config.yaml
num_hidden_layers: 10
hidden_size: 256
num_attention_heads: 2
num_key_value_heads: 1
head_dim: 64
intermediate_size: 704
vocab_size: 5395
hidden_act: "swiglu"
norm: "rmsnorm"
norm_place: "pre"
norm_eps: 1e-06
positions: "rope"
rope_theta: 2410.0
rope_fraction: 1.0
qk_norm: true
attn_scale: 0.125
bias: "none"
tie_word_embeddings: false
parallel_block: false
init: "normal"
init_std_qkv: 0.0308
init_std_o: 0.00688
init_std_up: 0.0308
init_std_down: 0.00688
optimizer: "muon_variant"
learning_rate: 0.00318
lr_mult_down: 3.0
beta1: 0.9
lr_head: 0.00864
max_grad_norm: 0.5
warmup_steps: 128
schedule: "wsd"
decay_fraction: 0.577
decay_shape: "pow"
final_lr_fraction: 0.1
batch_tokens: 65536
max_seq_len: 512
doc_mask: true
z_loss: 1e-05
train_tokens: 456500000
max_steps: 6966
dataset: "wikipedia_en"
MLP neurons of a small language model. Each row is named by its layer, matrix (gate and up: input weights; down: output weights) and neuron, and shows model dimensions 0-127. Each number is 200 + 30 x the weight over its row's rms, rounded and kept within 0 to 999. A neuron's up and down rows have the sign that makes its largest values positive.
A block is one neuron, or neurons of one layer that tend to fire together. Before each block is what it responds to, as a language model described it from the Wikipedia text at the highest values.

Word-start fragments, military/naval text
L7.gate16,204,196,143,150,167,192,163,179,180,187,242,228,183,169,200,229,233,172,194,214,121,213,163,186,221,187,205,202,186,236,215,223,224,229,243,215,241,222,219,191,184,201,236,112,132,225,208,200,191,184,207,163,204,171,205,188,186,203,249,165,193,210,254,190,195,184,199,190,206,157,203,225,176,210,156,242,218,128,220,189,242,215,178,178,148,221,133,214,212,188,207,190,192,258,187,209,226,223,164,203,246,194,203,198,230,179,186,264,178,157,177,208,223,193,194,208,179,242,190,193,147,157,203,235,242,206,191,203
L7.up16,202,169,140,158,148,237,218,227,186,245,207,150,154,187,173,221,161,203,172,231,205,188,217,162,178,188,224,242,188,234,168,179,277,187,193,183,150,222,183,150,217,198,226,152,181,154,188,193,174,226,161,217,199,201,185,229,188,202,228,193,189,165,190,165,182,197,215,179,248,147,227,261,207,262,165,272,201,209,147,144,217,259,204,188,225,207,136,247,244,193,198,160,211,201,224,236,252,199,166,205,220,251,208,195,233,187,240,217,177,186,220,181,223,146,149,169,213,214,205,163,179,171,205,160,240,274,211,202
L7.down16,180,140,198,197,170,208,211,181,185,192,201,160,195,222,214,200,216,228,196,183,302,150,246,216,231,197,161,213,201,230,180,181,174,228,215,204,131,217,162,173,217,197,207,181,231,216,177,151,213,232,219,182,225,212,195,173,215,192,258,208,178,207,175,163,203,223,198,159,205,167,211,214,255,211,168,214,219,248,228,191,204,249,217,222,196,187,224,242,232,231,192,159,186,191,206,259,175,262,180,214,175,220,176,137,205,171,195,210,184,141,237,207,155,168,222,209,217,189,198,205,185,152,147,182,207,244,206,221
L7.gate314,172,261,225,190,184,215,168,174,240,170,165,204,195,206,193,250,267,253,184,187,186,194,164,183,246,164,253,181,190,267,136,152,196,146,193,208,191,207,179,202,202,237,179,200,168,184,218,194,160,230,222,222,205,237,205,210,230,219,130,241,177,177,217,151,193,203,216,155,219,186,210,199,195,257,165,210,193,240,159,144,166,202,182,188,217,208,213,232,185,188,218,226,193,236,146,133,139,194,154,198,211,254,212,177,263,206,188,266,259,214,160,217,213,216,182,178,159,200,150,225,228,173,211,154,205,196,197,204
L7.up314,189,227,189,209,218,230,137,169,134,211,247,253,200,227,162,211,175,155,169,174,205,181,174,239,193,215,216,201,222,219,257,167,245,210,248,169,218,161,158,207,221,242,225,149,143,234,250,203,208,176,176,197,163,207,169,233,207,175,214,174,250,156,176,172,198,198,145,195,189,226,220,179,220,119,242,246,173,192,154,252,201,247,177,211,183,175,223,260,201,213,193,177,232,215,233,165,195,206,219,209,175,172,207,177,212,192,184,195,219,165,161,230,221,155,209,164,210,200,170,205,182,197,216,199,194,246,180,181
L7.down314,184,200,264,168,192,204,138,215,185,162,250,214,226,244,229,221,202,165,152,253,195,245,180,201,205,253,221,181,171,199,162,168,226,187,159,177,157,236,180,171,171,221,220,166,184,233,252,143,169,209,179,134,239,206,208,185,212,204,193,225,219,178,172,182,210,181,151,208,220,179,213,225,228,151,268,231,215,240,175,179,207,239,219,194,195,207,183,250,180,247,209,219,212,178,229,214,167,160,213,214,178,187,214,191,157,229,192,189,188,182,188,190,219,170,133,208,177,211,192,222,227,212,209,259,156,172,151,222
L7.gate328,200,197,212,208,177,196,173,186,223,212,209,179,198,164,199,213,227,173,140,190,179,198,205,165,222,165,173,224,199,188,216,186,219,239,210,238,199,165,200,185,136,158,237,205,182,205,203,234,191,199,207,185,235,182,211,177,198,169,157,160,231,201,184,157,226,236,189,206,157,221,223,175,168,185,195,265,183,169,171,167,190,160,194,204,185,194,207,245,203,191,167,221,216,195,219,202,171,164,167,209,140,197,166,197,216,178,259,202,282,223,218,151,232,215,167,230,206,221,230,210,219,165,153,224,214,212,175,235
L7.up328,204,193,224,211,206,188,190,194,237,227,218,237,158,193,235,211,232,158,236,166,200,213,185,188,235,221,207,171,191,134,156,174,262,235,220,218,236,220,163,144,244,171,214,151,223,196,207,219,193,212,231,212,198,191,135,235,256,243,214,156,208,223,181,204,208,161,198,180,182,226,205,204,217,157,147,242,214,197,190,184,201,247,173,205,170,247,182,180,261,187,250,159,211,213,191,178,218,157,242,207,190,196,213,241,242,191,182,311,200,252,190,182,198,197,233,199,219,222,229,266,208,201,156,224,216,192,218,256
L7.down328,209,204,230,190,216,244,288,188,209,247,190,213,223,219,176,94,172,254,247,218,200,210,184,189,203,220,252,171,244,163,159,199,232,222,196,203,262,238,168,153,230,235,204,215,221,189,157,193,146,178,205,195,172,193,197,165,222,241,243,192,235,205,181,188,183,174,187,158,223,193,228,187,176,185,157,174,252,215,216,187,217,195,198,168,160,189,207,227,197,215,261,122,195,178,199,206,208,228,214,208,232,216,169,163,170,195,236,180,173,152,223,223,184,207,185,205,161,173,194,171,188,208,221,254,184,232,199,231
L7.gate446,211,205,194,236,180,196,170,213,210,172,204,206,251,189,188,155,262,252,245,177,216,162,182,197,217,226,254,185,197,264,227,143,147,248,219,191,192,134,152,178,175,199,176,195,145,198,277,207,252,213,179,199,215,154,214,228,183,209,192,206,204,189,241,225,178,196,216,242,171,176,183,277,225,229,201,198,208,253,237,168,225,228,228,169,189,117,206,206,201,220,188,218,187,159,196,203,176,166,190,164,193,187,217,195,217,200,196,185,213,158,160,155,187,160,184,184,118,164,233,169,158,217,181,206,185,186,201,207
L7.up446,231,196,244,211,194,201,173,148,184,176,236,177,212,194,170,188,195,204,256,156,145,178,199,242,151,151,210,188,201,200,228,169,180,163,128,155,195,210,233,151,179,216,274,218,220,205,209,188,207,149,182,199,194,167,221,158,187,219,216,220,251,164,181,201,184,179,248,231,193,240,197,208,218,238,254,156,163,186,205,166,180,225,247,242,215,177,208,222,179,204,176,174,223,219,200,209,269,209,192,241,197,232,195,151,206,160,239,184,231,206,234,182,197,211,179,168,220,175,203,252,198,250,163,238,273,192,148,173
L7.down446,236,221,247,194,185,229,164,247,206,203,194,188,195,233,215,218,205,150,255,169,192,220,173,195,226,172,198,196,183,180,239,242,182,198,209,182,254,172,204,217,204,230,165,215,213,205,201,153,189,194,221,234,170,242,180,201,227,174,200,203,190,237,256,216,188,231,222,162,217,216,189,248,242,208,189,207,171,233,208,178,227,205,259,219,287,188,193,175,246,203,243,216,195,202,219,198,172,157,192,234,152,214,263,187,236,238,131,210,189,285,247,196,164,167,287,200,177,186,209,162,214,195,179,180,194,160,170,187

Line and heading ends
L3.gate58,114,205,261,235,179,193,177,247,172,186,236,137,160,201,205,178,166,226,234,174,171,226,173,214,180,179,234,160,167,152,168,195,257,158,238,148,147,221,203,199,168,215,192,220,205,212,225,174,217,141,221,212,219,214,255,133,206,235,152,187,245,187,241,174,218,198,233,192,166,166,243,169,207,208,171,164,198,196,211,236,192,203,224,218,164,203,215,191,201,295,175,210,209,195,191,231,218,221,170,222,183,211,195,229,277,179,238,223,227,185,233,225,182,213,187,218,230,208,158,178,133,195,147,245,156,218,175,242
L3.up58,212,221,232,221,185,201,188,208,214,170,223,209,209,191,246,200,158,169,213,204,187,180,208,259,203,224,119,269,171,244,215,248,241,108,195,188,194,239,196,215,187,205,173,217,219,187,236,201,251,175,235,202,249,207,185,210,229,134,179,166,164,213,173,174,222,184,211,270,177,170,173,187,205,239,137,185,202,160,226,219,178,193,222,210,219,211,206,165,228,196,194,225,163,229,258,195,215,219,235,143,169,226,159,174,186,196,177,220,216,117,210,182,247,176,181,183,188,207,139,174,155,175,185,206,212,202,176,185
L3.down58,213,240,183,226,216,207,241,248,184,214,190,219,218,189,187,287,227,221,175,224,157,185,200,217,200,182,208,182,191,138,224,214,235,191,146,190,248,244,126,212,218,211,170,171,188,112,199,217,201,182,208,176,222,202,194,234,200,180,192,187,194,187,157,227,158,212,169,220,292,216,213,189,153,201,240,218,223,218,238,195,231,178,173,221,195,191,203,178,187,172,202,190,221,188,202,210,196,194,193,211,217,164,205,171,195,205,182,186,203,223,240,184,184,172,221,195,152,200,180,208,269,241,169,173,208,187,176,233
L3.gate96,160,189,173,159,174,207,215,190,209,217,208,217,226,220,280,204,218,211,251,203,202,245,157,207,245,186,207,197,204,234,210,176,250,263,235,177,187,214,192,207,219,208,239,229,201,122,224,222,250,213,218,156,198,218,231,239,155,221,202,210,162,161,157,225,301,178,202,207,190,241,234,190,179,182,188,221,205,162,181,210,195,176,186,217,208,164,225,214,224,161,171,170,185,207,234,235,220,177,185,142,228,205,220,151,186,193,185,160,236,292,232,202,206,190,253,273,219,200,227,189,207,258,210,176,216,265,221,184
L3.up96,184,205,202,217,189,184,223,155,150,229,233,206,211,203,173,227,196,226,170,229,186,199,177,239,244,176,217,229,174,274,202,182,189,234,229,159,227,217,187,161,187,285,247,208,197,145,228,203,217,214,235,171,189,183,217,221,165,181,198,205,220,217,190,207,257,233,180,239,151,155,183,196,220,182,154,163,185,191,204,231,212,199,192,211,217,190,243,232,189,188,193,181,183,225,160,228,173,176,217,132,277,150,183,157,211,229,131,193,231,160,236,213,139,198,223,212,242,204,214,214,149,231,247,180,206,181,161,167
L3.down96,236,200,247,189,280,163,172,248,191,198,212,240,220,190,180,171,168,136,216,179,210,154,166,208,205,181,228,181,242,184,194,162,167,188,178,193,194,195,195,197,185,212,221,241,159,184,227,260,158,208,188,232,233,170,231,168,216,193,210,207,181,226,203,146,218,180,199,204,249,208,163,227,211,131,239,240,231,252,189,173,190,251,221,207,224,203,192,235,181,150,186,197,200,215,214,152,153,182,222,171,216,226,216,231,208,162,238,226,197,93,172,166,178,183,183,163,233,214,142,203,223,161,148,239,135,247,236,263
L3.gate579,187,167,179,166,151,221,179,223,161,167,218,170,227,203,176,270,226,177,146,221,165,144,223,222,281,177,198,184,206,204,182,192,228,192,223,152,168,204,215,223,195,168,262,226,215,153,202,186,135,206,215,157,209,220,210,188,255,225,116,220,202,137,194,211,198,203,214,222,257,152,225,203,193,200,171,197,225,220,226,210,240,170,200,167,198,203,214,170,241,167,150,180,155,194,216,204,132,161,208,198,187,202,228,165,169,224,173,161,239,171,180,180,223,210,167,183,205,166,194,137,185,206,219,182,208,181,186,163
L3.up579,162,215,263,172,189,167,193,209,208,197,166,179,157,224,189,187,148,221,192,195,209,183,195,207,264,168,216,222,219,185,206,210,204,233,210,177,238,176,150,184,178,188,261,184,203,208,180,259,238,177,211,171,177,247,180,213,228,144,186,226,192,217,205,160,196,214,192,161,195,225,208,220,210,185,217,239,209,214,184,182,201,203,102,231,141,200,207,182,214,221,155,213,273,201,197,220,162,235,186,192,201,195,225,211,151,200,267,194,196,110,211,220,155,197,188,231,199,218,233,240,185,166,203,199,165,169,182,229
L3.down579,232,217,208,212,205,187,187,226,160,244,193,225,195,199,207,193,143,220,230,120,221,235,206,178,171,216,163,247,185,189,210,199,185,201,172,221,250,210,145,199,199,202,173,201,204,207,215,196,292,173,192,197,193,203,138,197,179,149,213,255,233,215,227,198,183,183,215,202,234,240,151,220,211,204,264,228,214,188,233,230,215,202,220,232,165,183,187,234,180,160,256,179,231,141,173,173,205,233,194,235,214,122,180,206,168,193,249,210,236,62,193,221,182,162,212,178,204,206,171,184,205,222,154,157,166,204,157,221
L3.gate650,220,169,143,179,191,199,183,238,243,149,225,180,162,191,233,225,216,176,240,216,198,189,164,162,250,164,221,203,141,211,205,230,211,216,232,221,239,203,215,197,201,204,225,144,203,167,197,164,224,202,201,182,172,238,224,135,182,132,211,206,159,203,211,226,188,241,166,202,259,170,210,222,254,115,223,233,232,224,186,165,195,182,186,196,235,135,240,224,257,174,115,228,221,189,156,220,184,220,193,176,232,209,193,188,221,231,159,192,236,157,193,141,177,124,213,176,238,202,245,149,161,218,219,178,163,237,178,266
L3.up650,198,212,189,182,217,217,211,161,183,178,139,214,190,195,214,227,173,242,229,248,204,175,204,212,205,184,179,198,192,180,216,218,227,196,207,141,256,184,200,171,226,197,185,195,177,211,223,235,159,197,196,170,228,159,173,185,178,235,178,193,228,199,162,195,179,204,195,200,192,213,222,201,223,215,176,257,197,155,174,228,234,204,226,138,237,234,250,185,183,166,219,115,176,243,251,217,152,217,181,199,191,221,236,205,179,173,222,193,164,237,247,244,225,170,219,214,123,233,234,245,194,197,219,162,217,261,191,157
L3.down650,171,184,162,227,222,238,169,245,164,184,158,208,213,201,236,218,198,220,280,146,240,193,201,161,211,227,215,237,162,240,227,191,190,241,173,179,191,112,187,149,165,223,240,188,191,216,160,163,254,200,203,160,205,199,219,219,175,209,203,232,167,211,207,186,166,168,201,201,226,197,215,187,159,215,167,223,211,212,176,170,210,205,204,186,230,189,264,181,167,163,185,197,209,161,180,146,211,201,189,154,205,157,205,207,210,188,194,226,194,134,165,215,209,191,182,232,204,192,147,173,207,195,179,250,173,165,218,194

Heading close and copula
L7.gate192,179,217,155,193,185,206,154,156,221,204,180,145,221,193,179,170,230,133,165,190,238,192,224,176,179,177,237,145,201,187,178,214,232,173,203,224,168,181,168,250,201,221,271,206,171,183,252,237,282,164,235,224,214,210,159,174,216,198,266,204,209,226,200,202,192,161,214,178,159,127,190,211,163,217,140,179,179,245,201,199,240,160,226,178,179,241,234,218,197,172,182,210,195,214,175,175,227,194,182,241,212,202,257,225,144,205,245,155,187,225,200,179,170,212,119,194,175,234,262,153,191,166,171,171,211,155,234,180
L7.up192,210,172,219,182,204,199,238,192,230,194,173,219,190,198,202,158,185,227,204,242,178,199,202,187,214,217,182,197,173,171,235,150,239,173,197,229,179,182,239,228,201,157,168,257,242,171,242,206,152,216,197,192,215,174,186,249,186,229,203,211,160,198,145,224,190,206,251,191,202,158,208,163,202,269,194,200,193,185,211,186,202,174,242,202,200,258,194,209,168,167,205,228,190,206,216,245,220,245,146,220,175,203,223,167,166,127,192,200,199,140,187,177,190,215,201,150,215,236,100,178,185,196,204,189,224,169,190,183
L7.down192,200,164,263,235,266,151,219,183,190,249,235,178,239,159,237,182,210,212,205,220,166,193,197,158,174,180,189,211,152,155,181,195,156,164,247,174,228,228,204,244,229,193,193,173,133,200,189,217,176,237,232,203,224,200,165,228,182,198,169,205,209,255,189,255,179,200,187,159,219,208,146,215,174,246,172,192,202,228,162,206,186,223,192,185,185,230,204,247,203,131,129,208,230,190,238,216,169,148,160,202,167,269,194,156,219,184,191,201,186,105,226,186,241,205,198,242,167,225,189,185,174,174,211,185,205,174,207,206
L7.gate332,156,186,209,205,222,231,139,218,202,228,167,242,158,123,186,149,213,178,236,213,220,220,173,203,240,252,256,183,198,163,219,204,229,220,164,170,192,125,207,210,260,215,160,206,189,248,181,210,185,194,192,158,217,230,239,228,226,203,280,182,156,141,170,205,241,197,186,234,194,250,205,202,185,171,173,233,154,195,200,203,193,108,183,207,203,207,211,188,169,187,201,145,181,186,219,169,232,244,177,215,209,197,237,175,196,171,229,169,177,243,201,173,230,174,211,204,188,198,199,203,199,208,220,191,233,185,205,180
L7.up332,153,266,186,217,186,236,242,160,213,210,152,235,230,217,147,194,241,260,208,250,251,180,181,197,205,209,171,239,163,216,149,159,234,186,202,199,177,159,228,161,182,183,214,186,237,160,177,192,188,207,138,185,187,205,215,204,182,232,180,181,238,159,148,267,160,206,235,240,198,181,208,209,205,185,246,222,254,234,187,225,217,187,222,264,211,185,210,200,193,185,247,231,208,206,198,165,201,185,211,195,182,148,185,156,193,152,228,161,209,205,144,171,181,222,237,231,187,204,183,212,281,167,184,221,174,166,192,216
L7.down332,198,205,248,213,202,176,160,237,198,264,187,221,208,226,223,221,223,160,231,168,153,142,176,228,202,210,236,213,237,213,175,244,178,198,159,185,252,171,226,199,237,211,222,164,182,195,225,179,260,222,210,209,185,158,135,226,196,207,260,223,199,230,151,218,184,222,167,231,173,161,195,159,191,182,184,197,233,220,182,183,256,221,171,185,168,191,205,219,218,185,161,144,177,207,164,148,240,157,224,192,208,184,195,183,210,177,238,198,205,238,199,212,188,246,203,141,210,205,222,176,145,217,199,199,222,196,261,190
L7.gate361,152,170,205,179,229,184,190,215,224,178,214,177,247,189,177,232,216,196,192,201,214,191,217,242,263,211,181,166,217,193,156,184,262,193,276,217,219,153,214,171,183,186,187,214,226,211,214,179,239,178,179,143,197,236,178,222,238,168,249,196,203,175,207,256,198,171,163,188,174,161,166,205,172,212,161,192,165,245,246,172,177,195,194,211,169,207,158,188,188,191,180,231,172,174,163,219,220,198,248,217,217,203,202,243,175,252,180,253,214,221,195,240,176,191,175,193,160,240,229,212,190,197,223,184,252,184,208,214
L7.up361,188,212,184,237,206,206,243,284,173,218,235,128,202,163,193,193,210,243,195,158,198,219,198,190,180,147,189,220,208,203,243,178,232,201,224,171,189,214,201,222,190,202,226,251,208,201,208,240,185,189,159,231,212,225,205,248,216,258,237,248,194,185,176,187,186,192,217,236,174,189,191,205,216,209,168,200,215,202,198,244,227,199,188,197,169,156,240,156,212,239,208,209,213,206,276,162,190,182,191,206,141,195,173,208,187,261,224,124,233,243,162,205,231,132,143,168,209,240,174,189,269,182,192,180,186,166,234,199
L7.down361,210,196,211,228,242,211,155,196,190,292,184,154,213,187,201,190,160,172,156,213,207,149,223,209,276,189,151,206,234,198,170,191,191,206,207,203,225,185,174,189,173,168,184,217,221,200,208,209,227,248,200,191,172,213,177,170,193,231,243,201,201,201,160,184,208,195,168,214,171,172,154,160,160,229,200,215,249,150,182,217,215,241,203,228,250,107,180,184,239,189,180,169,206,214,161,149,224,206,159,177,230,189,230,191,156,205,214,208,189,138,243,235,185,220,161,180,209,233,169,226,194,201,178,157,187,239,136,173
L7.gate380,221,180,244,169,152,210,208,246,190,183,209,210,180,209,214,266,211,160,225,147,247,191,216,166,217,230,199,224,225,223,165,224,232,224,217,189,265,200,227,248,205,203,225,213,177,198,192,185,150,201,186,191,165,204,246,210,182,142,240,174,208,178,211,242,173,199,170,215,166,175,123,177,189,177,143,191,184,196,200,251,247,206,208,206,197,176,187,223,204,179,205,197,193,213,185,201,174,194,215,174,159,193,195,217,173,228,164,168,216,252,140,188,163,228,222,220,245,241,212,153,211,217,192,226,180,179,182,169
L7.up380,206,218,197,223,215,159,215,189,181,189,153,189,201,196,203,155,184,229,200,183,213,238,219,216,245,205,228,193,203,223,190,123,226,221,217,236,178,223,261,208,186,183,223,177,227,203,190,214,210,206,214,193,182,166,190,147,169,240,252,200,261,194,182,182,225,163,204,171,155,219,165,163,189,208,225,190,228,186,181,187,168,165,173,209,148,170,143,257,246,161,177,188,207,213,249,214,196,222,223,219,178,192,217,293,195,189,197,232,154,186,246,239,135,191,203,235,235,194,213,142,241,175,195,218,185,165,192,202
L7.down380,184,236,175,215,258,182,223,192,155,225,137,185,230,185,181,172,177,242,235,208,237,204,160,203,254,164,200,220,201,192,230,118,230,174,182,256,188,168,168,180,225,192,211,243,233,159,192,225,191,194,204,196,198,180,155,128,265,232,265,230,170,212,192,183,227,179,201,202,198,244,228,208,255,190,263,217,210,153,241,169,218,168,180,170,168,189,182,269,227,190,185,193,237,208,245,209,175,222,164,212,218,160,174,262,192,183,178,215,188,174,245,234,248,171,187,195,178,180,202,188,217,124,197,199,208,209,247,240

Word-initial "Ch"/"K" pieces
L6.gate138,237,194,242,193,224,196,199,144,172,188,195,230,235,171,207,179,217,191,135,182,182,208,170,212,183,196,212,207,200,177,208,169,161,210,204,174,255,232,150,167,218,188,146,219,183,209,189,226,169,231,212,266,211,184,244,160,221,166,237,158,229,235,163,187,211,250,186,197,144,208,205,175,199,168,163,185,183,175,169,159,175,192,183,232,234,103,203,163,171,208,218,221,230,206,188,204,196,204,170,228,208,201,150,238,171,175,203,223,208,178,245,216,159,190,161,236,175,170,220,240,155,193,214,154,194,208,247,180
L6.up138,147,213,147,201,174,144,167,211,181,255,189,166,188,240,167,203,209,235,196,250,214,237,227,167,225,208,255,162,162,177,185,206,216,185,186,192,148,180,211,199,230,202,169,197,187,212,194,231,160,184,222,233,206,222,195,195,210,181,210,179,177,174,186,168,152,173,235,205,151,174,232,182,216,172,236,231,192,230,224,228,162,175,224,178,164,170,212,228,178,219,160,203,236,226,196,159,224,226,189,206,187,212,229,236,241,175,207,144,234,222,178,271,236,208,210,177,212,196,151,163,226,222,140,222,178,190,207,169
L6.down138,193,222,180,182,196,175,161,166,154,201,219,229,195,216,229,201,229,209,161,152,184,152,179,174,194,174,171,257,182,179,182,207,190,231,211,190,194,206,161,194,172,199,183,204,158,241,213,213,116,196,178,219,207,229,209,244,216,176,211,205,200,162,149,160,211,205,199,210,232,222,234,183,237,223,215,211,229,190,218,259,210,172,200,197,191,147,185,207,229,125,228,232,232,188,189,217,165,174,227,221,180,247,152,202,192,164,246,200,208,197,170,195,275,191,153,163,216,188,182,157,185,148,247,252,202,234,185,220

Passive auxiliary before participle
L6.gate510,160,202,207,192,191,193,203,188,183,255,162,146,171,223,175,150,171,214,251,176,155,187,147,181,215,219,236,191,160,182,271,169,220,198,241,223,173,211,199,169,198,225,206,199,187,174,178,221,176,208,243,185,210,265,177,183,224,192,242,213,223,172,178,178,187,207,237,179,219,151,169,192,222,126,199,210,229,226,173,122,235,179,235,215,241,201,138,214,236,218,205,264,198,189,200,224,173,187,237,182,229,174,247,143,177,227,227,178,211,216,217,235,264,204,186,177,205,165,220,204,164,201,196,175,239,217,187,204
L6.up510,213,160,160,219,194,199,153,119,220,233,130,232,193,184,187,200,175,178,175,201,212,197,202,196,182,206,207,140,196,209,217,171,254,280,162,237,178,215,190,215,193,131,190,211,105,182,189,208,181,246,185,178,186,277,134,228,191,186,254,277,224,170,175,205,233,209,168,206,163,191,179,177,194,191,214,190,240,218,195,199,174,187,256,233,220,146,154,241,210,216,233,211,227,230,167,203,166,192,173,172,200,188,172,244,213,172,185,194,171,216,223,203,252,193,192,189,200,192,196,233,139,200,150,187,216,183,217,160
L6.down510,150,199,183,201,209,206,143,197,207,263,165,209,219,204,201,158,217,215,231,150,223,226,232,155,179,202,209,233,197,230,190,148,211,211,199,216,210,257,220,155,203,251,194,132,161,201,142,183,162,197,179,205,150,174,207,198,192,179,182,186,187,146,189,191,234,166,254,241,160,219,184,211,212,168,190,218,246,219,205,159,215,141,206,200,181,174,160,289,254,182,144,209,219,242,185,181,203,187,221,182,270,184,203,174,202,212,229,208,182,147,217,146,227,223,158,187,222,169,202,207,216,212,208,198,240,242,198,168